Weights of a small transformer language model: no biases in attention or MLP.
MLP neurons of a small language model. Each row is named by its layer, matrix (down: output weights) and neuron, and shows model dimensions 490-617. Each number is 128 + 24 x the weight over its row's rms, rounded and kept within 0 to 255. Numbers have three digits each. A neuron's up and down rows have the sign that makes its largest values positive.
A block is one neuron, or neurons of one layer that tend to fire together. After each block is what it responds to, as a language model described it from the Wikipedia text at the highest values.

L2.down200:139100115166124162126110110140136042132132110137116108105103112113104154125119074112127120115112118119144117125091129137124143121142088109128118089135124139105102118093191149165113133135141127156166154113146146179169135153157127144145147099121126084139102126122134134114140127092125092150113114137140181137131150120128080122143118158117157163116105141135133099105183160109149125130127
L2.down429:108137137160140133125073149107164124113118162180124143105134150124117116102102130095149128140099180153128120085143093169108163128142103121144088126112114115150108094121161099129000125110126116144137123150126106090112162138152134130129146138128127125113121145122114161139143104137118130078127095104140157139117087147135123107097114124115127097107116140134120077099104162159113108122120
L2.down556:134162144159137158112154140114115155108089161099091140149123101090098197131102085113130131162120167156097106088131148155124118123127143146121138133087095153110153095152137102117066112105163124125133150100133163119187116151153118110097115097139130123155112118133113166142133120122110140105123128094149175129128105122130138126118114114115121115134108166132126072092086152149136143115167
L2.down642:151134145134125143159092155105083106128108139144133139091130158090150188122138181142161201141137147105167126082127137115130100117149142132148140135115134154147093130139116146137161137133115064123157150118135141118156092134111149085131141106140118137151125130103136160122087070090146135086131103114101159102108136136152114096132127119100152137141111123125147104118109148121139142134127
Responds to: The word "the" starting a new noun phrase, mostly after a comma closing an introductory clause or appositive ("Topeka, the capital"), or after was/is.

L6.down163:139130134117145175185135109081148116153102122122131120111139113134143104154133107133109138056121172160098137120139125174151097110130102092049147127124112141106086151117101146138078088128136105118138162115131110092154122122121144115142131169115122140102125135166142100159086129128086130144153119087108099087134115141145131137112145139137120153107135149167137164156111133129142151130146
Responds to: Verbs and verb pieces of giving, offering, creating or seeking that await a following object (of-fer-ing, Provid-ing, Cre-ating, gives), plus object-introducing of and for.

L10.down128:170137111115097133163146130147090118157148148162112102126183074111096092121088122121064102124145165155124117115126173123152148147168119139133147088104126098129129157097105126084048135116092154136170116119131143113190086105152149146102161107160153127163110149149158151146123154171133155124100122140141120113129094161168108126119145142114159159157151151151149110086125149148124118127143
L10.down566:106126146167057114115077158154129153134143143109113138175136110128155117127155135071107113124152157126112116121114091146151136111120135141072098083140139125114151130118143140108059124130135115079139151122116130127124119150154095131157150153096123116104177104141117137110100137098134119086155132117120125119125133133161110133115176136145161181125142107120148127091112142124133135112160
L10.down676:083166117121100096087104121119135114148114109091123129123123092147125147131158142140123091126112166168114123148150108123121155146158123103078127100123174123137149137143168092139027125147113109132169122099123098155136144144151125164148142165116141119151116122107188102122100185131118114121148139136065107109146130120145118134132116134140131125146124142171121131155143137105091106129086
L10.down694:149145161121112099157088095149124102131119100101086183122131121106121108136141137134136122126148099117171142104122074141136162108119121172112115105089127124109103140114130136134157144158168146134113130125172112142168087178146132142113111168143128117129159182111099086129129127133090131131119075129104118133102168168143121178102146135089138111115140137094107118161063192105148097141131
L10.down746:143137157161105130105138100134150114157142150146142101109110146132096102150120137170098107138084120062134096136128143120117070130133100121149128118102136135126122127153124135126079120112087143113156110147184130107120105166140154120098137113165094125150086075132153110121097136113174127161130170072117124112155119122162135124133125109161133135133144148116125093161138127081119122163137
L10.down847:150137140121133141145136186154139118186126125113106097121114100088106109138105143135165106101116135126103091114083121112146126123108130138162145101133092127111115150107107131121124117118059153135111170127105130141182174090103163119100078132127141114135108124104162146104146128138124084128167145149070120128172124161131144098140098112119135157099090151110133124143185080132130149169081
L10.down1017:165131094110110140077112111134153166121136141153117165138151061130101097145106095166068137165114094107136150146181100114104119148144148111128150127176109097099129142148152134156062106141085123125145153100122123136089114112107152089139146117125105155146145108103151129138123103100124130112114110129142099075069151158124140138131114135166160159149131130117125163132156096069152124135110
L10.down1035:068153055128149116121159108112089142136160105102145100101121101133081106161115045146148132111171111124162152121132157125113156144137150103145161128118137126121137138136142187135115160120146115157133131117133175111157117127127142125132091113165130152092108170101133148144124132147101060123131138110133140157131163099126124117154157116141172110092130121137164117146148139080134153126130
L10.down1049:120141094135127119154163121108118148123116116107122144132142124109128116166172062134117132127156128130145170116113151097130176155112158103152094119105151100185102124191078131126127098116099142155121126129131130147099157113145142142131152128101150172119140144134142105104144165144144108132142142111123176140137125097115121119118099128138130143139131172130114132181096142134122134095125
L10.down1059:159148128146102097124138135126129129125109138124099094147117100153084119134116106136110111160102132162117166115111125148107171130123141161079172162086109153099113148120137132112099154141147146093088140145148113138142109168136125107108105139155157188164131127124109128150125130106120121120129122155091134120144095134115143149185115100133100108133136134158104136115153137153131168144118
L10.down1069:132126128163156081119126148134131089130154084124117118148114117156130104085138131114192113099157147109144099127137129075095161143179155076161117145121107140115108093104124153121103085168098161115114122124094130121100150082099083141121121159111132113153108103144106113120100141108097135136154125152129132117145113130097124144050118115101142117145136143139117139181117148086155159141160
L10.down1285:131141125115127101114097150170113123161140126175134126116112143096102105133176104119135133154097157128135080078109112130129152156164165116150164160165111118131138111146149087158130168144163082161134108156142124132126142126097107110143110096164136088148140133129148177129139120109069134133153119174100107164144151135134103068156135131117145132100112133149125098160088149092151107143134
L10.down1355:114090155152128143122118133174132133107093121119074126103130105114146165062124085155142129170099178103104149114165150150099135114103119146129145152158140124131128111117150123093089142112142125112138148129134105111121156113094125117105134139133142089111081122138128134160138103129169132110083125142114175119090100117092138142150122100131100142137142152141135133157115113123074141151132
L10.down1416:139148155079092209102128113159140124128144166137119118121100145177068163102171133138097104128170135106130118099124125095124131121124137122122151170141119108089140128148122127151036174165145159132102151130162104143135146138139123152114137129086175127141096098129115152165164117139138178132101107124126157174120111146131103164131143105169120139117120144173119121118147135119125127144142
L10.down1490:177150079145112150136177183176142110161151136115156130160109112130108098078144167074105117119106157114103119096100096127089123118111154121161117094156122138102082086138160126148165104156169146127130112123117145114160125117108123088132156104140101096127104179113146118087162132158153080105159062131133121151127154100126160084146120147125134127083157163120117147149151167080121097098157
L10.down1502:116112141124113138170142149075140119180168113159151123164134098160128140103134156170111114143082123141145154090116129133150167121133123094148170117111108142129103181166161145141122104146127117140160121163101146109115161144079139170113118105094135138129141127095100150078149123145158115143122106149126089170102124087149166108109133116147125125176088159104099166113126162115120198125148
Responds to: Transitive verbs or their final word pieces, just before the object, often after to or a subject, such as made, uphold, reduc-ing; also of, to and on ending phrases like because of.

L2.down1117:123135174130102133122168096138140110124133118072114126103135170153114148135165121147187111140129137134122145107110107135120131137105146136092109152103097117178105166136138140129103096117123134130134158102117150145132142086100157135123091102113104107133138138086141128184131162116102125145136097121119097102129117103161137126164075173157173144133124153134160125117147082139095110136083
L2.down1240:156146120169134125182174117135140092140123155141137143135081095130131088123136091132095136113117164108162120118117119126139170152119100111113115086133106064173116120141136159102122123126121159139113146145168157146129098125157129151124119154143114133152122122103108157112139164134150082128106111134100120103116095135106156129105134130133121188142128156135126163102108154113104123120144
L2.down1333:140148111144114101157124106103185151156121097115092098124158089134113136150105090147077129136108095163161125140122116116137146160101062118137120153107108150145124155137120126160172135097142125136082087102129131106111130142174105102109123103100111071122108083133139115107114132165145120135102095089110125098128146161137123115127162147115129128131086107088104141108132121122105095141070
L2.down1415:158102153142089135103141135145150104145136158108081091163139114143158127144157119131141144132141094117160126107127146127109094124058114117143162145116109154064102123165118164095147121099113109139128129126160127142131107120182099133149132145092149098117143099085132181104082111105136088157126136134090138150172139143128150134122083127107097118147174143099160126092147135103128150126098
Responds to: Word-internal pieces of a consonant plus i, such as di, ti, wi (Me-di-terranean, Ta-ti-ana, se-di-ment), plus place words like United States, Alaska, Brooklyn.

L10.down206:149102079114145129131133151131124151111156141144105132114135174135130141128174136124124108150103145138125159118122120128155110117129182125169102150121142147135129090107142120134084140134143124093087127108113167129120120133089128147154121151173152123132118151112142129138135163205118149150133102144090121154134141161133144098112235136129105142164145124156109141101101116144113173114132
L10.down222:156122147130112127115116135138105127153127085106126093110117159118126095108106141133105100087133134140145106161150123162157137120119119158140110142124164135166137136140134152169152144095182121142163144149118133181131079124129138104126172105079131136134127114117181130099132158137136095086091136114127138153173135163131138096107145097156082108132147155098142134107131115064140133123130
L10.down329:141118132143138119125129098128105137090172174142157116110098128142140128153106129145147136148200134187138110129086145147131127127147080119116133149160125181173071075154148118094066158087078117160134123166125120101131125079087111109148104153123091097109101103110165136129110117140136139114159083129122125110178138105137107097143098165113111118144150142106150118129112143148113140100098
L10.down454:112113117142131141172140117126138103119153110126141180117138138133155097133171105149145113126175133085152126138099143116143145140084177113163113126089129136098105117137067074110075142099088164120125092169116151148155103115172121116129107055150124088123140118090134125099137174132159087139132106137129129085091095119197108104107136145119118096101155082145110093125096122108094099100129
L10.down469:135147127109124117085133129142131119140108161131098131114141116133121130137134070138128137165179139154155081128150140152110123137149132113130146083097153127162138130160124120120167145096090130111170167080143092094132137122116176113144123133161191124119041094147151154112137084117128113111121145150110141118155164109143138147130197121075142115174127132144144147121124126108166078138116
L10.down652:080168096118125106101159097084131140140149118104133133125157144126106145122157140113112155121143065094125155136096130109148172085137150103106129118130136158156112157121148147162112108126127188095104130122084089130141117087129124132121143109130155130172078127125141099126111124090181097111125132137127133135120121089087135109144120135142128137156120125147148105105147117090146123134141
L10.down855:129127129079142117104101098099092124150156157133091133130124147109103141158108139126144141131153115185132119132103156155139116105141123114122119117103150138134087115111092093151101136159079132148113097111126128137124176095138121162071156132108143103130106109129109166153169177098122170090106133141130129125103114096121117133147144133161168167137125124081085116117146117148129176111115
L10.down867:125083101146157104138096132101112169119140135144151117187136163073145079116168128132194134178113121105112108157148152112135134156168153149119151171130115124169128117147106120141074154121143126134120121133126146143120134169118122120131139166154126098130140148100166150107115143114100119127136157063116120173101103126097128098127144097143170113102134151118130107121125112134132131117135
L10.down1011:120117141152114100148133117134125121116092149157094146110138142143122096169110155085160114116141159157110116145169119128119132121130118124156144175123142122117126157170109127132068082147103153147121131122165105115128145124118124110138145163135111108119149119125110079140145126176121127128117126112115115163136156067124152101143127146144163104086130119115118151148110130146118114134133
L10.down1070:148140142153076136132141113156118104153133149094097092113119169158152174158139103082170141131089115131137130119147122150116081131117173180154152125128077110114125148132118124056092109129138133140105119139100156074138112146146134161144149138131104120152090116098130115127105081110143071130132139135067140120124134119149110106121092151134134074128128089133123078138145193145092103124117
L10.down1205:136099118121148098136131108139129158074096122107142093107120161123101134139145113165113151168137144115086111118104152142148147135161113088094092127124138122153094144104136173133144125105157144134149153106142116107155140137164165148103143150114149164128144112155143130141098106085160139151142143139100134197096110103125115128106114079156167078164077142121080147136087152129113157151137
L10.down1261:107131110117111139099106134169093163137168155166091094134146140136123143096165136125103139130131122116136178107123162089098114119117189124145117112102147134118137112104123109102099135127135067107154122107138118143058121119093092091147161112129097085104153147168138142115149095116156154109134124148167147145142104142119102151123135131081191084122153117157114126143137126107091113129101
L10.down1375:127161129130104152158119102101099075154127082189132096184102152142129139078110155106132136122119130103151157150152100104151115149131105121068118152149132121128109121133113129121079130137119091108136148114132161126156119079133132114127147152157134148136118145125131115124130108134127167135111137158110103147141160109137136129139161120119130114090160142169068155126148163105117144108095
L10.down1533:129132095083146147089109064176102147123139189128136110182148117127139075152166141116100104127134154150168136119128094149142097092123125082170145146135132139111086104158111157092082109112149137141132108137137120134120151127154160086132139130148098136112104130099120160150111137144119198125097139171166137094121103095159145074090151144110095158130107130092121142165102100111138115151155
L10.down1687:117154146158125153107126179132128114186117139121110136154171192137091130157137134147150113125136160139124133125135173086130137094080125136117140058104128111094120120154122130134143092121108117114107107098156129085129109128102130102170142101131165119082143124151143136104147091089148155208141155120091126098104174139154130110149146162135132176121180127119113114106088149130142114126097
L10.down1721:141176129146149136108090124105125157126146147134156124146141114132097110141120109125112103114124055096165138151113142149146176122097122133125177118125141147188093122173126121099122091099130157080101083130131206117162104114148092090117143098126104133116130123138128088161123101084185128126149129108134109122127129132148157132093095126186145163126113093076150130143162123141129084138115
Responds to: Short word-piece fragments in the middle of longer words split into several tokens, usually just before a suffix like -ed, -ing, -ation, as in disgrun-t-led, stru-gg-ling, restruc-tur-ing.

L2.down1003:150129142094175123105080160103097141137108110164086102142106089135122105140112118154149143108085153141086107089135174151106097125126144134124154140171110122144132134118145112132082133116125116133149167101058146146175138131096116139105183106149136145123123123110133113119129115118082141123133110171157112126099157137112089118089104122148151149162091133134107138108127120122164105156113
L2.down1204:109145162147108131116132134114117139144101132119165112117138142101102119122133143147116175136101174143167110162132094103148129141124127112147153077126084084121137145132107121118092091135137142118141138099095120133106148170132129117114123138136148104124110168158142127137103108105114159118146175143127085110129121147157133126186162133145099127167119148079193120114137139093138123089123
L2.down1405:087155163082141071095169173085149117131114118164120118176164160124074111118147137132117103127124133123136103126141133141112158188121158153145154122132098070133155124141121199144133130132140107118111143129110121144150127135069091121114110152142148108098155139105145099161182162156116145129164172141131096109105133134129136105126143091132104113201127101128096116162122134121121114145121
L2.down1625:114152197121106124092127158102139181148084152128126123110122097144124120081127134137089137170103158113165101115117126148113109110123150116170086104152134123107107093111087094135065119115109165112142136141100116122163129136120138125162180114112103145105102146166142120081122117126087109140115129152157116158098116105090133129154131135128130147153100098116115103148108152127126124129102
Responds to: The token "her", whether as a pronoun or a word piece (Her-mione, Hert-fordshire, in-her-ent, her-e), and first names opening a person's name, often in tables (Kevin, Susan, Henry).

L2.down12:129119106117088121119115080118106174113141123164056116114143147114166143119159119154123123143152133116117163121145177121127157109114076148133120086095145143112151075136076120135039141103153137142141143127167108109111141150145116133136148098106100165109095168128093165148138136137112128117096132133145141137131115149099158116108147129090137126084145099100145110153160130126124121153121
L2.down204:113122140115139110158110085143159130177143156119099127140132141123109110099115157138100165138172158125133131111197090175078130158101119107147131138129140139175122158146144134121127117148136159113164100168125149106122115149107105124130126133160141116119079145135139105111157154163138088146155125107143119106165179128109118093128101120139161120135167136137111145131100171117096120147159
L2.down743:122150109150120121112148168135119124179144143161112090111095165119122103152137117175098124139098143115130141131149153143129124128128137123112093133128080133145100106183129078144133080122138101107151141092141129127132145142134126155100157107102081129138144147165153139125113122143130139162124131157144122133073170103113148104104137113158144140144169105111081131129078110138105126131155
L2.down1019:120087110097116090129149119160152110190132091155121116134140152128111098118120142155106137095111152164115114080128160154141119098091151135172153087112107110175074105111109160082107130126117128136130101148128111122154153152118143154105117152135160129108127106106152134127100168143089109135139143101140135080168104131135127127121135117134124135170155090119120109110135158137090116156100
Responds to: Mainly the verb "get" after "to" or a modal (to get married, would get his match), plus other bare verbs like make, build, stay.

L10.down33:176121117133115151098150128104154190117107129118106122114125089071126137129128108145082102113103153177115155159129128118134125164157118181167086090135136134127138115141140129111130112137126128109119133101153103090102132114116110125112162139132130159160132081123145157123131184146135124129135112123110161135156142087122121154122147106126108140116157160121138150121102138140144095110155
L10.down190:124138104181124123118118116126139151114131138157124153116143122132107129157148092079131112114139116090101135153131117124114120149156127113138148130129123123140094101085104128116135091095093105124133149133126193108127122128099140130105106129116105128170103102141118126128097146112160135104109115128142129108105107119119171139104103157127109124108148139095156094178151112094115124100136
L10.down302:151103149112143128133151160136133139137129156137135127137099177138162114141120124136122152125140205169142150103099158140135151114164078148150114091147128119135115122144111116088191096132146147111125127137126111117112190141132128110108134118160124119111156137158111141144135144138107136103150168122117140158153099162134114146142149120073173115140144125100135129105141116163100127108136
L10.down345:142108109134104116052106078128152138089132135132121136123165110134133150107161148080110099088164093148160133145128135102151148142118122126112130152084138138163109113116151147123089169110117131110157127116130136136095097128127158133165153146153125135124098096123127123139097123074104163135138104147126116128124083141103114119134127081126101156115154130100128086129139123091107121115140
L10.down685:095114074083109127090131104115151118179115122144132165141135127153120109113122107102130088139134083124142140110112106134158131122148113149135084113108123187179161147162107127135142121104166147076139124098099109156134145119149127147131065149140096126066126088123104155119119140140135107105094140144115153107143115163125100149152136158131137183121101166121131132067120134157103138111117
L10.down741:144119090089110156098132132067157085189126109156122134120147152122083134131111094129088180126133119114096162116129134161147127109134104127151127152102158122147110131128132171113095096103171134151131146140161164153163119084121094141126146077107154169181126109137110095156111163129134106102123169138088100123139154111150125076139139137124112131127136169145143092127108121141137132107126
L10.down838:101146132090119157094109130087168158162155120134164153152107102160129117126115116115128102125145102106114151164106136118118121136080137130134100123116167131119119109073116133115210126131129113097106175133142133164149146127148132134140137121103120118172154122126079151131153125138147166117135142161156145103124140145154157161139167126138124141141165080124118123141125126174151088135132
L10.down857:120177129126133135085145136113140120132142148131147163154139097113110124132119144103112147077055127114154156153131110145082119129139151125138110194122104091078151165101099123154131094151167133138117151146101138104142106123086112131169124112117117119151094094125123165075088092129154134111121137092121092070169145096132112133155155144135142115099111085132146137130169112121110158127126
L10.down898:127133090203116139170166115141155090065109131121141155165122109137113146169102111093084161141085084121125108111153108123124174120091108116124102145155180143125124103139106124115142130131100108134147132127106183095102129160163150156111143146144200122135115124170139136178166148153116087099132131123146093129093125135105109106111134174133141129112105140123133202147135160127112110144133
L10.down1153:108174145086135107147097153136106123138135130164129112164128154171125144169128090139148087088113121098135105126131091131125157136135103117126120107113110120190156134148113113166133129104159116114100131102199127165150107162087086106125122086141165151121108168121160112091137165105109107134127126147141130102150111168161105074130112087132138153134155153119115147160078140073118120159152
L10.down1181:126150077114118100131158107141131135112160152118128126162090169125107154130112128118096115143106118102126166113161149147096123096136130122128147116097116115159153121115148176148198118150111127122120139122150123129100162151090156112119138166112150130142158150165095139081101151127092159087098123200112157161110122145125101124180134136085105129077123110108111109136081119104142112097123
L10.down1325:126111139117130126138067081136125093115128148161104092114130159140117175120126136122107114082104143100098100145138130157096141130114154113143087101136156096118154138121149141121158095089169117128121106122186094119138128083145128100131141103159098145125155115116142147151155079110148154124169101109120124127178110165110118133141148151095175154133086186163152092133147107094120083144106
L10.down1367:143078132121120133132152134114162079165107112143104051134116101147135134141155134128103128131174128130125154144144143097122145136141118153123130155131148089109138178147157133150188150115093104102090150117125145096120113118137120104135118087100168129122148132123132101166144105155112160103148095129144142107154092088149151145109179123157126133148130144096090170102194139143147114112125
L10.down1497:141121114125097151107172103146088160112149107158098115150159101123118150157124134111094144141141154112111108171160144160112112164118111105112122119132140099109128190150152129161149149131159111175137126105118094149110103118082116125140150154102132105120101169143127150137116102095124150155111136141136102087098101139146175136120113131171120138138137137113134140144127122078113096130101
L10.down1630:127134114116130080126144090110117158155102163154129116102102122135128147150123123126093134140092130135131140118177146116156153149192105135136133105123138084124102168090137126140081135109165098095113124120141145108146145136096132135147126104132142093123085170149081086116059129146141135094132095127121137120121145144128142119097134093095102130129127117164123105159173106076153129110122
L10.down1633:143138121137101125097129124122082161160154148133142113123143134142129103142130133113128126099144080120118134184186146116096105131129105099109126142134107109109120156142154146131117145109145105166105153110117114171140108119078125132133159133126151135134110186133120099150113095107117142155115110146142096083100141142120161136082119128165108147132101116126127136140147075123130121115087
Responds to: Fires on the stem or inflection of a main verb in narrative prose, often split before -ed/-ing: approach(ed), de(pos)ed, relocat(ing), rule(d).

L10.down110:156116128110149148118148126114116094132126122106142144180114124075114141126147166093102146121123128084126154103175127117137116169123090135142095131126121120070148153128129116116063102168114110114165116145113159157112120158117120081106109165120146103081049093143130158131148191120147109119103131121083162167074110160074156165109118128100123146140133132099110130129105147141163105126124
L10.down194:080132115160125111122147131123079136133172144120148122142121096133121105127149132157127080117103136116151112108105168123115150141121155107103145162119095118148116165149135101108216097138187155174132101132132139113145127147122085139139124134179112132130128108135146163069106115128137171172124134111110176118128156094135115122084103139110136137112118150118150108134157115156126153129103
L10.down337:094119137139101124123128156096107116141125100095112156120135145134125176150123121132097119105136131170134110138116126125127113076139090146130186137102092148134145122100117104145166142128125123142166113141131096144172162138147138106142130158100144153126163124142107115085143077106094143149139156152084146132112113095129075144105088131099104110120130110134144111137122119140139105108167
L10.down409:116113171129145094157126129113118118162104138141115133131116150141133111109111106105172118126143153095147122117099145114143161159073133134122103149129096129163132068102147119120132073128102139133150157148118138130133086162164096102130120098149151131103118147130114102154137111136122096102108152087143149126129097140144146140147101127117112109156132117114090141138166105139144122085183
L10.down589:173161124120106109182139121108141137145138164121112103174070102171163124084132116153087106127136164147149162150083135154119095139163113129136098103111128093095116125157121105114102139105107151159175138170130144091124186122144105128149143114118108153107105132116142141111153122132118084073097181134109146090135160121133108156115149160134140110112123102118184166113113081115149150080091
L10.down668:130132130130128152153143146082148099152141156132106126130105137130132119102118172112149149104113105105113091107104151138153104109123128138122132106118139144136110115151156090106119110138167122147173142109175113114106174117101121143120151122146132126113153148135106117152170114120133137087102164142083115152163095109173125168106132116122129153112116136107146076104129107109115122089122
L10.down724:133122123107090135156103136122152072071101141107156124163163111185138152157139132135096176121132119138127163141159141098118107121111123129105135147136156134118092145123110125146122158172158079134168137104117124093110146150114104165101124168151144158178109137071133121166141105164145156173128142148156122110153114129113145120202165124176145156144150128148113176094116128133104090096082
L10.down1234:124170137099119126101164137106146127155113189141122138092116137125110144136119128102131091154116135137104140137131095107148106134146144149129151128131143107130132108101133156141139152110076095137084151181110123158121140124127136161115108137143083164138111142182101101126087093195135110121145126107129127128085136112132157099122137152133143153118141128170149134113139151146119128104072
L10.down1279:129164115153102141133143132105160135096107130146106099161110105136158140117107131167142116118118051193114101091140128142150122135123068133148129156142104115121132132102138108117124136103091112174129152158100181145072107106159133146142147096116119134137083142135191095129107137146141121102110127114129134160118153102053119101122135147115140131103131120126130097103119177101184129104174
L10.down1301:161141109124100144079127144098112112132127140099101097085147103142107121127157112157078138107151119108122159180147165099105126132169093145096113145124157121128113097098108178118104155103148142122117145135110130132122132097137093112085123130147113125179100156126093125101090110083137121124140134113156101146099139104157145152129164142165148113099130174095120115097117158171160127138130
L10.down1353:136140131157133140158153110116140133153139129138119108164142135106128155121142145115144163151135165107129109103177119141132078111151082101083180114123099097176160098112165113146098134114101158089104173098128113122152126126166089096124113121142138126112126154174090140124144136106135113155135143099140106167082081092072131132086104130118146143121161150116110130130152134141133143120122
L10.down1454:121113126103136116133166129131143134096109124154143172120120103114141097134135156146119127155104155169202140153128146114125106161135147094145077131119142108163147100164143105084118101161128152157159136107152129145133152101124111101113141118161128166157145140167087103198082136129121144139118132131146143125140114159122115121135114159132144147118145129133115070133145157149115119134064
L10.down1508:133150115129102066161151082139096129119144088173140118145120110078091138110127142124137111096101127152144123112145126152155151075109120107124124126135090086140107114121134139119124199090099128138152122149146105103141131162145089162140139143153164114105107082109109146145112119163088093115097190150115119137093085139146140155116125171128179136116160146106130167094140108105163110156090
L10.down1685:123139155138118133148090152114153176167140128142111103082097093163114159141117130126139108129113160132109143114107141115105124106130108123118100097101109120096139097119094118133087137104151093167150139117109129103094109132166092130143134135138129115115132145133136147102181105109151149114122146096122103095100095114118144113136128167130191148088132134177153122089095106119135114104132
L10.down1705:168128094108101146089102134114103144140138144139125113133192108145110099148102116140088093112104135123107186161128113091108174093160136103139157126162153115102161112104134097124198168129155100171108104130121155123151098106126171126133184148152119094144105120143137100170163133133082150122130115134124132144162098089151135131141129149135127113137077116069137131148117159102098141158144
L10.down1720:117126132182076133172107140176115108134136136100128091134152138128151124147171140107138137157093136115149134140132133169093104114173133113131112102133126118102110128105120091136095101107134123128136159122105140099134133091101120104148117110150093129113151167174131090117106163143111137109133170137150136120110089134121152108128099191102158122110114124188112163126133142166083115119105
Responds to: First word-pieces of personal first names, often in tables or lists after a pipe, comma or "and", such as Is(abelle), Far(zana), Ser(gey); weaker on modal "may".

L6.down861:125114121125139115158125159166085101149165157154106082118142141153128122114152121109152133089141147158101121138149163124102125110177117123139122123164155121122118148134131123134164115108126114146153067126123099130154110090114118123081107149173118133093102137110126109157111124111164128144103117122169149158162125116100109126058141156179142136169176134161114170115151159133145108156142
Responds to: Verb stems at the main-verb slot right after a subject noun or name, often before a suffix like -s or -ed, such as depend(ed), rise(s), file(d).

L6.down1171:107132170137120134101203114153119140174101165095092178148178111121164150131111144098150169160133116167130082111099135107107112111151101111124157161086117127141157164134148111079196133127098144126112150115124123141129106106128120101106134122139146122090119150144142104188147127182105112109081132141105131107103137161098129074163150112113149090140115102074132085188134097112143101156149
Responds to: Middle pieces of long words split into several tokens, such as Event-u-ally, en-su-ing, uncon-di-tional and reser-vo-ir; occasionally whole words like There or out.